Part of a small language model's weights: no biases in attention or MLP, 519M tokens.
MLP neurons of a small language model. Each row is named by its layer, matrix (down: output weights) and neuron, and shows model dimensions 400-463. Each number is 128 + 24 x the weight over its row's rms, rounded and kept within 0 to 255. A neuron's up and down rows have the sign that makes its largest values positive.
A block is one neuron, or neurons of one layer that tend to fire together. After each block is what it responds to, as a language model described it from the Wikipedia text at the highest values.

L6.down199 [138 136 118 110 159 144 177 161 113 109 149 127 120  73 117 107 128 107 124 169 139  80 162 140 132  96  89 109 110 144 159 101 173 126 103 124 121 137 101 135 167 113 127 153 146  70 132 144 128 101 126 132 155 126 102 103 125 114 127 119 104 116 137 144]
L6.down498 [111 127 135 130 132 116 115 137 144 147 134 104  84 136 124 166 143 112 162 104 145 110 120 159 141 130 147  80 165 124  89  80 169 126 137 138 121 134 137 114 112  97 136 142  93 152 150 125 101 129 113 172 131 138 134 119 151  95 144  84 102 137 181  99]
L6.down544 [120 140 139 133 119 153 134 153 146 151  99 147 111 135 146 109 107 125 143  74 143 122 104 154 183 108 147 100 157 109 131 135 148 148 111 120 127 104 116 133  99 131 115 129  95 128 129 134 140 137 171 164 142 178  77 132 127 140 127 122 124 159 172 105]
L6.down691 [111 110 151 149 167  96 101 144 136  83 146  85 115 111 153 142 144 113  95 141 146 112 125 130 133 139 114  93 122 175 123 113 113  90 127 143 119 149  94 140 141 152 149 131 103 157 114 130 130 122 110 166 117 147 109  96 121 164 123  96 157 138 180  94]
L6.down759 [111  88 135 120 100 121 126 117 155  78  83 147 120 139 124 130 152 141 117 136 129 112 155 110 155 148  88 105 160 120 113 157 117 144 114 137 135 105 140 116 113 126 150  98  88 122 158 151 167 151 164 146 129 153 108 165 128 115 111 157 115 125 106 143]
L6.down940 [118 156 156 155 139 142 114 128  94 124 167 140 118 150 158  95 125 114 129 135 119 153 116  47 147 110 142  99 126 110 153  97 114 125 129 140 107 146 132 120 163 131 115 137 108 102 129  90 126 136 134 168 155  80 127 121 119 132 146 101 154 129 144 108]
L6.down1267 [ 89 179 150 121 145 137 156 111 118  95 133 126  76  83 134 161 118 138  91 137 100 132 155 134 173  76 115 134 195  89 137 137 157 130 144 107 141 105 112  95 124 126 168 123 167  87 172 132 157 146 123 144 180 105 117 174 142 190 151 119 156 151  74 125]
L6.down1296 [130 119 163 104 150 140 164 133 125 124 148 110  90 108 114 118 161  28 131 141 132 130 124 149  97  93 117 101 158 130 117 133 149 134 118 124 133 137 132 125 129  95 182 119 146  74 109 115  69 131 154 156 130 121  98 110 136 117 125 139 114 162 124  92]
Description: First capital letter or digit opening an acronym, code or table cell, mostly after an opening parenthesis or pipe, e.g. (CR), (HEAT), | QF.

L6.down142 [151 127 128 167 152  86 117 143 105 148 115 111  97 148 149 137 163 103 117 110  91 146 125 160 166 121 147 158 113  89 168 127  96 113 122 132 112 139 138 105 118 118 202 102 134  85 109 152 121 149 118 125 150 122 106 127 133 140 157  78  94 148 143 116]
L6.down363 [137 121 113 118 126  69 113  90 138 137 114 114 152 118 140 131 119 186 104 144 141 113 165 154 122 163 157 128 120 175 136 155 140 153 107 129 191 103  88 160 120 119 135 126 153 127 128 146 121  78 186 107 134 104  92 152 137 165 157 123 134 138 123  98]
L6.down378 [155 112 131 117 134 141 125 116 120 178 129 147 148 158 121 162 133  93 121  97 130 123  84 145 115  94 109 164 127 103 133 145 165 122 115  88 141 196 130 119 109 127 110  96  95 123 110 148 137 134 121  77 151 140 153 149 142 162 126 130  87 179 113 107]
L6.down381 [119 131 135 179 128  72 150 135 140 136 123 137  77 132 119 154 130 186 137 120 105 144 129 138 112 178 139 131 106  76  90 163 135  94 154  63 151 116 122 158 124 142 135 111 137 142 135 137 109 130 140 141 127 147 108 160 162 122 129 146 131 131 123 111]
L6.down664 [113 101 137 158 105  96 184 133 161 119 175 113  79 135 124 130  98 130 123 140 103 151  83 139 131 162 157 137 125 143 114 143 136  88 151 145 161 130 128 151 147 103 139 113 147 125  97 156 113 143 116 111 131 116 134 138 116 138 140  85 133 123 134  83]
L6.down1028 [142 120 125 161 107 136 134 111 169 133 120  86 132 124 116 145 149 124 177 111 120 132 108 139 158 123  89 112 154 116 130 123 114  93 121 160 108 139 107 112 103 140  97 165 130 139  87 135 130 118 129 106 136 119 142 111 165 119 108 150 121 127 150 143]
L6.down1410 [126 144 156 118 108 132 102 111 138 163 123 138 144 103  96  89 115 116 138 122  89 138 141 124 148 157 137 150  84 114  84 125 125 106 104 104 135 126 143 141 172 124 107 106 111 191 156 148 188 119 120 106 101 149  59  84 118 178 123 124 116 100  88 144]
L6.down1479 [134 123 120 108 143 113 119 111 145 130 139 150 162 118 146 127 116 144 129  89 140 170 150 139 136 163 151  84 119 141 135 122 122 103 144 124 115 118 167 128 145 134 117 113 149 135 127 145 144 104 118 123 164 137 104 118 128  99 144 133 134 116 130 103]
Description: Main verbs right after the subject in sports and career biographies (played, served, worked, was), plus first tokens in stat tables (W, Total, scores).

L2.down80 [156 109  98 138 113 118 119 117 123 101 116 106 143 121 125 128 114 101 122 155 146 118 167 108 108 134 128 153 138 116 127 124 143 148  90 130 149 144 100 117 143 130 128 164  98 167 132  98 172 114 118 111 149  99 139 118 155 132 124 158 131 142 204 160]
L2.down504 [155 121 107 137 128 160  84  72 139 132 133 126 141 149  86 123 169 119 113 166 128 150 129 118  98 171  87 111 113  81 128 107 138 163 129 130  93 114 140 148 109  97 121 114 110 137 122 147  69 172 131 126 160 133 164 112 145 153 154  99 135 114 141 109]
L2.down632 [124 118  95 104 112 139  92  99 127 112 186 147  93 105  88 106 120 101 106 114 131 135 147 160  93  90 119 123  91 123 139 181 147  73 111 138 120 114 115 127 151 141 119 144 126 162 110 127 122 104 195 106 141 136 165 107 127 110 159 125 140 100 121 123]
L2.down747 [110 110 132  87 146 122 122 132 137 112 104  79 144 132 131 148 144 122 107  80 121 110 124 130 130 142 112 130 116 103 132 159 177 144  84 140 129 168 162 116 105 104  97 141  89 111 146 132 120 121 145 115 162  89 123 129 134 123 125 143 119 125 113 105]
L2.down755 [141 126 130 159 135 102 125 153 106 117 133 135 141 149  99 118 109 132 138 123  83 108 133 112 105 127  93 112 132 140 128 124  81 114 131 159 114  96 137 128 153 110 154 122 163 143 113 127 115  69  86 110 159  78 130 124 162 102 178 131 146 106 152 150]
L2.down767 [128 109 132 115 134 161 148  87 117 139 141 172  80 145 122 137 115 139 139 171 171 130 155 119  97  85 135 134 147 166 165 171 113 150 109 164 126 153 131 147 165 142 124 132 143 115 148 186 152 164 156 122 116 148 124 133 105 171 161 141 141  99 156 118]
L2.down1470 [108 112 127  99 128 119 136 153 133 101 143 113  85 109 127  85 148 131 118 132 114  91  78 154 118 159 166 121 116 132 123 119 137 116 101  99 136 115 114 121 116 122 155 169 136 123  64 135 116 144 138 193 115 139 111 150 124 161 117  92 106 150 111 122]
L2.down1523 [131 112 103 128 136 150 109 127 120 115 140 152 139 147 165 117 121 142 116 148 114 129 103 105 113 109 152  77 134 149 119 116 116 125 101 116  90 129 125 130 109 118 138 109 155 100 169  89 106 142 100 146 136 105 130 118 150 127 134 143 119 159 131 129]
Description: Spaces, pipes, slashes and "(" between numeric cells in sports and election tables, e.g. "Apps | Goals", "Votes |" before "%", "/ (0)".

L2.down4 [122  90 104 132 150 142 109 123 126 148  99 156 141 106  95 101 108 162  72 164 115 131 111 119  80 112 107 129  75 135 105 136  90 172 181 158  77 141 168 149 148  93  80 133  96 142 118 146 110 127 151 141 141 115 137 159 117 115 126 135 146 145 115 158]
L2.down246 [135 141  98 143 124 189 111 132  94 152 122 132 134  64  77 115 101 137 157 160 100 120 119 127 106  59 143 128  87 156 107 160 156  92  97 175 126 127 131 105 103 112 184 155  93  84 126 128 154 102 141 161 109 105  95 172 117  86 105 117 106 132 125 126]
L2.down388 [ 71 151 151 141  82 162 163 153 155 124 138  83 136 138 124 155 100 157 130 127 136 112 122 105  91 115 155 118 127 126 126  99 156 113 138 116 114  95 117 145 123 162 153  91 125 131 105 145 126 139 162 122 108 139 158 167 130 168 143 146 130 145  68 127]
L2.down843 [132 100 147 152 132 151 147 132  97 112 126 150 105 154 136  89 128 120 143 140 130 125  98 116 118 146 118  95  85 156 152 121 139 172 119 131 159 104 100 158 190 122 128 149 115 128 116  81 152 142 182 128 155 117  93 157 125 115 161 123 131 104 132 116]
L2.down862 [115 138 133 137 149 161 140 147 151 166 107 114 150 101 121 154 151 105 133 166 106 122 133 133  92 134 113 143 136 133 117 127 164 113 130 136  97 126 105 135 150  94 108 158  98 110 147 134 156 148 103 145  94 145 166 139 108  90 151 145 162 139 130 140]
L2.down938 [108 116  90 145 153 138 136 111 157 155 108 118 118 148 122 131 117 130 174 127  99 129 126 113 122 130 150 191 196 138  96 167 141 156  83 158 112 111 113 112 171 126 107 173 143 133 122 119 130 119 126 141 118 110 109 171 101 104 170 127 119 156 115 131]
L2.down1151 [138 120 142 133 141  98  85 108 164 129  93 131  89 153 162  95 115 125 107 143 168 105 116 137 106 125 114 145 140 127 119 127 141 133 161  86 166 155 193 107 149 170 105 117 106 154  90  72 171 123 117 102 113  90 116 160 120 112  90 110 121 140 134 187]
L2.down1366 [199  95 120 146 143 100 108 156 113 173 126 112 119 100 110 182 109 155 134 118 122 124 143 113 131 168 138 147 127 119 136 121  88 148 109 117  71 102 147  85 138 143  88 151 181  96 131 134 104 136 123 121 127 152 134 116  96 115 174 158 109 138 145 155]
Description: Main verbs, or their final pieces, in biographical narrative right after the subject, telling what a person did (studied, joined, co-founded, enrolling); also subject pronouns (he, they) and "for/of" just before such an action.

L4.down538 [130 130 103 134 104 159 127 148 145  89 167 180 116 141 154 110  96  85 144 119 138 118 128 106 121 149 128 125 153 131 146 168 129 146 120 174  93 149 110 122 124 123 173 156  98 110 108 114 153 157 130 110 123 129 143 127 155 122 151 144 110 133 123 164]
Description: Uppercase pieces of an acronym, mostly in parentheses right after the spelled-out name, such as (CA)PE, (AM)F, P(W)SD; also short codes in table cells.

L4.down93 [ 90 161 113 144 107 109 125 153  89 154 151 163 105 134 131 109 138 124 143 116 115 149 142 153 184 132 126 164 161 117 170 125 126 143 111 133  88  98 123 145 145 151 141 109 108 137 113 115  90 138 118 147 134 114 158 122 119 132 134 183 118 133 124 107]
Description: Year digits and century or era words placing past events in historical narrative, often after History headings: 1086, third century, Renaissance.

L6.down158 [117 145 129 155 122 148 134 124  78 142 145 123 139 103 113 160 111 148 163  88 125 142 159  97 153  86 117 135 107 148 108 106 148 127 116 183 141 130 131 118 144 121 102 134 114 111  93 138 131 124 131 121 106 162 157 139 111 157 110 159 116 162 114 143]
L6.down180 [ 87 121 113 152 128  70 111 156 124 145 124  88 135 135 148 121 141 122 133 169 180 128 114 107 145 129 147  96 123 144 119 108 117 155 131 127  92 130 147 117 132 105 145 111 116 129 123 137 131  97  95 159 144 176 157 114 147 106 130 143 157 161 109 131]
L6.down264 [129 153 142 118 100 129 109  79  84 107 145 179 133 134 117 142 115 101 154 104 133  94 138 190 155 182 106 133 142 122 121 163 150 108 103  96 171 148 108 120 165 146 147 120  91 117 125 146 144 147 144 131 143 117 122 157 111 148 136 118 169 148 150 139]
L6.down501 [169 165 111  89 145 112 112 163  92  62 140 144 119 118 161 151 131 146 164 126 129 177 105 106 205 126 130 124 103 117 122 139 138  62 138 126 110 138 128 120  88 134 157  91 103 133 139 128 127 194 111 128 163 127  95  97 170 131 131 130 121 115 108  93]
L6.down908 [117 112 138 120  85 117 140  96 125 130 114 149 144  83 200 104 113 128 125 133 121 142 113  86 114 119 128 125 115 127 127 102 129 122 104 153 124 118 176 116 113 137 119 137 175 120 141 115  52 122 157  93 112 113 109  73 121 106 129 134 157 128 114 124]
L6.down1259 [137  99  76 134 126  97 107 124 167 115 123 110 139 121 109  98 136 137  92 139 161 110 137 128 145 104 106 135 122 132 150  65 129 150 152 146  95  94 139 117 151 121 171 113 161  59 140 111 104 111 163 106 148 104 126 107 122 162 152 187 137 137 160 139]
L6.down1333 [142 136 100 153 128 103 117 149 146  93 108  99 110 119 119 115 101 109 135 128 127 139 111 159 138 172  87 115 138  86 154  95 112 122 149  91 146 112 116 100 120 167 141 162 137 108 139 133 119 106 156 138 141 134 146 161 120 127 141 160 122 138 138 114]
L6.down1467 [110 121 204 122 146 144 121 170 149 131 131 117 109  95 141 132 116 137 111 144 144 159 111 102 161  88 101 109 121 148 156 127 112 101 131 131 119 120 112 109 153 126 144 173 165 112 153 132 117  98 135 127 107 144 147  78 133 164 129 146 118 142 161 117]
Description: Tokens inside time expressions in historical text: year-number pieces (18'87'), century/years, and the/in before an era or date (during the Renaissance).

L6.down16 [173 123 148 129  93 143 125 120  77 140 158 107 146 121 169  84  93 137 151 149 148 145 120 168 133 145 124 145 173 107 154 143 151 140 100  79 142 131 121 145 134 136 146 135 164 127 141 109 186  82 148 136 165 146 143 160 108 101 123 155 164 141  84 141]
L6.down250 [118 147 116 162 193 153 149 124 126 176 113 104 135 116 122 136 124 142 139  97 129 128 105 126 124 133 125 103 133 112 131 144 167 135 105 153 130  92 152 145 120 143  71 105 132 141 129 165 144 139 138 125 148 139 149 111 142  93 138 169 152  89 141 106]
L6.down358 [119 107 146 180 158 147 142 156 117 148 117 115 164 153 132 122 126 144 106 150 166 141  98 136 134 118 167 133 162 102 123  68 127 119 123 148  67 124  73 108 116 154 111 140 164  94  94 132 143 114 119 143 132 100 107 104 178 157 116 170 146 144 130 120]
L6.down505 [134 121 143 133 108 147 136 129 119 134 155  96  95 119 115 126 154 120 172 103  88 144  92 132 108 118 122 137  80 161 144 140 130 146 122 100 125 136 156 158 170  88  96 156 147 160 120 149 184 135 140 135  91 126 144 130 141 158 129 112 119 123 161 161]
L6.down773 [123 111 144 130  93  98 151 121 111 136 141 189 158 137  99 132 105 130 163 122 146 107 143 189 132 114 147 125 168 121 169  96 128 128 122 159 128 116 126 166 124 101 102 126 142 107  99 110 123 139 158 137 145 142 153 125 161 133 106 119 113 125 102 106]
L6.down1111 [ 93  85 149  74 133 156 123  63 121  94 107 122 131 101 131 143 104 166 158 144 166  92 145 130 142 107 134 173 132 117 121 131 126 137 131 124  74  98 114 121 157 142 135 108 147 114  93 158 114 108 128 133 109 184 121 103 144 123 125 158 115  98 129 110]
L6.down1178 [184 139 120 136 111 104 140 129 142 144 137 166 153 124 101 126 155 173  85 140  88 139 142 136 170 169 104 159 124 125 155 121 125 107 151  74 141 127 137 134 111 151 128 156 158 128 103 140 141 133 123 178 133 117 158 116 131 105 132 186 113 134 130  97]
L6.down1399 [132 105 123 178 125 106 113  98 137 116 140 146 161 103 134 166 139 108 134 131 121 140 123 118 128 126 155 133 129 158 122 127 118 170 119 114 148 155 136 114 114 113 145 128 112 149 152 111  98 135 163 117 146 124 153 136 103 138  89 114 121 179 120 119]
Description: Spaces and opening brackets before zero values in footballer career tables, such as "| 0 |" cells and "/ (0)" goal counts; weak elsewhere.

L4.down528 [120 144 140 144  88 142  91 175 183 122  75 143 110  64 121 146 105  99 108 103 126 126 115 150 107 177 137 137 130 129 132 150 139 124 136 121 156 125 146 128  80 152 100 161 143 104 112 126 104  97 132  91 154 137 124 143 125 120 154 125 118 118 133 139]
Description: Verbs, or their first word piece, naming someone's role or activity in biographies, usually after "to", "he" or "returned": play, act, served, appears, returned to.

L2.down193 [ 96 145 105 133  97 154 143 127 128 117 163 144 108 123 128 106 128 152 121 116  89 132 103 111 186 128 151  88 167 118 128  99 108 144 119 112 107 119 107 157 100 106 129 131  83 105 105 124 111 130 101 119 134 135  94 161 115 149 162 200 122 132 153 112]
L2.down556 [159  83  83 108  98 197 143 148 138  91 124 107 151 108 118  87 127 148 160 143  93 132  97 121 133 100 102 122 150  73 133 147 130 156 160 142 148 122 112 105 130 110 119 114 107 163 155 123 136 114 148 104 150  97 132 137  89 154 199  62 161 150 143 162]
L2.down630 [ 89 156 151 164 140 115 169  53 160 153 118 118 121 113 164 120 143 140 129 125 134 120 133 116 142 108 114  96 157 158 146 154 119 113 125 112 119 159 115 117 129 110 114 105 111 122 126 147  89 144 103  86 120 132 140 119 125 101 128 180  98  58 106 134]
L2.down710 [ 94 159 140 156 149 113 163  94 120 136 124 113 121 112 108 111 113 122 165 132 109 131 146 106 128 109  94 138 112  90 171 120 113 138 110 134 158 114 140 159 111 106 111 149 132 139 166 142 142 194 111  95 133  86  57 136  92 165 175 136 122 103 146 103]
L2.down885 [152 175 135 107 133 140 162 116  42 175 152 148  93 143 131  71  90 119 127 140 148  99 124 123 124 105 128 114 100 117 148 112 126 133  91 164  74  88 114 124 109 152 137 103 157 108 112 103 161 109 125 150 133 104 116 156 180 113 159 117  98 166 149 155]
L2.down1355 [108 168 140 142 129 131 139  70 107 136 148 115 141 135 135 108 135 111  79 151 105  72 109 153 158 118 108 104 157  90  84  54 151 128 166  86  98 115 135 147 150  77 125 112 128 121 154 102 144 130 102 129 121 180 116 138 122 167 113 179  91 138  93 146]
L2.down1463 [154 160 128 110 112 143 142 108 145 135 151 147 127 107 135 131 150 146 170 151 115 104 116 162 141  84 131 146 133  91 134 108 126 146 148 113 115 113  99 159 119 114 102 184 171 126 186 114 130 161  96 162 131 123 112 133 142 175 169 113 110  99 157 146]
L2.down1477 [117 164 146 148 111  65 155  76 115 134 146 117 138 141  95  80 112 123 124 106 128 113 103 137 114 151 164 148 134 161 117  93 120 125 108 103 127 134 132 127  85 127 117 118 123 116 187 138 102 127 105 118 152 111 112 110  97 117 111  74 124 120 136 121]
Description: Final token of a phrase naming a time span, such as the s of 1970s, war, season, years, Renaissance, 1999–2000, often after During the or In the.

L6.down29 [123 155 109 146 155 154 144  78 149 131 144 119 165 123 147 125 113 127  93 139 140 132 141 135 102 157  82 123 126  76 134 126 147  88 121 116 119 133 162 146 115 114 123 133 158 139 147 131 151 130 179  99 130 138 106  83 132 144 117  93 108 110 141 126]
L6.down125 [102 120  67 149 106 111 147 130 181 116 129  84 122 137 141 129 114 128 124 126 155 150 193 152 148 141 106 163 121 141 126 114  96 140 113 124 121 128 107 115 151 136 138 132  99 117 106 119 140 172 122 109 106 112 117 127 133 114 149 103 127 142 113  95]
L6.down606 [112 142 126 131 126  99 148 145 111  95 157 121  87 113 155 129 146  90  98 129  87  97 110 157 109 123 101 140 181 135 142 112 148 125 169 149 126 128 130 171 125 103 135 140 136 135 115 114 164 133 126 126 115 112  98 142 125 122 143 112 126 103 154 166]
L6.down656 [ 80 148 139 135 138 157 114 167 140 106 139  79 116 116 150 124 155 132 189  97 155 116 122  98 141  78 142 154 128 137 139  77 120  91 129 138 116 149  89 115 152 135 166 123 119 147  82 119 125  89 108  97 139 133 107  98 142 128 121  66 120 136 117 129]
L6.down690 [116 134 166 117 118 107 158  98 163 166 140 156 101 111 142 134 114 110 168 151 122 146  74 113 153 105 119 115 122 101 139 112 142 102 158 126 109 112 172 110 119 159 123 156 133 114 161 148 125 158 124 137 118 110 168 153 154 109 102 133  95 178  94 116]
L6.down1005 [126 134 117 141 149 152 107 116 118 105 147 168 121 136 127 124 175 131 132 103 121  97 138 132 134 112 155 125 164 108 151 103 119 119 138 127 159 144  89 128 140 135 138 158 119 128 132 162 145 123 110  75 132 116 131 124  81  70  99 133 136 123 113 109]
L6.down1421 [131 140 111 117 164 130 135 125 114 124 132 150 156 136 109 126 118 124 141 104 146 186 131 115 172 165 118  98 192 139 138 162 150 136 111 131 131 142 143 150 126 171 141 123 149  98 154 146 118 142  99 157 125 151 126 135 119 109 164  91 122 150 129 111]
L6.down1507 [144 141 104 125 122 151 155 153 133 140 117 167  99 125 132 138 149 165 161 143 106 160 105 162  96  94 115 128 150 167 144 122 111 152 146  86 131 121 137 136 125 132 155 149  96 101 137 172 100 103 148 145  86 141 124  91  85  92 105  85  85 147 141 124]
Description: Fires inside Spanish, Portuguese and Italian names and places (San Juan, Paco de Lucía, José Luis, Montmeló), and on the article an/An.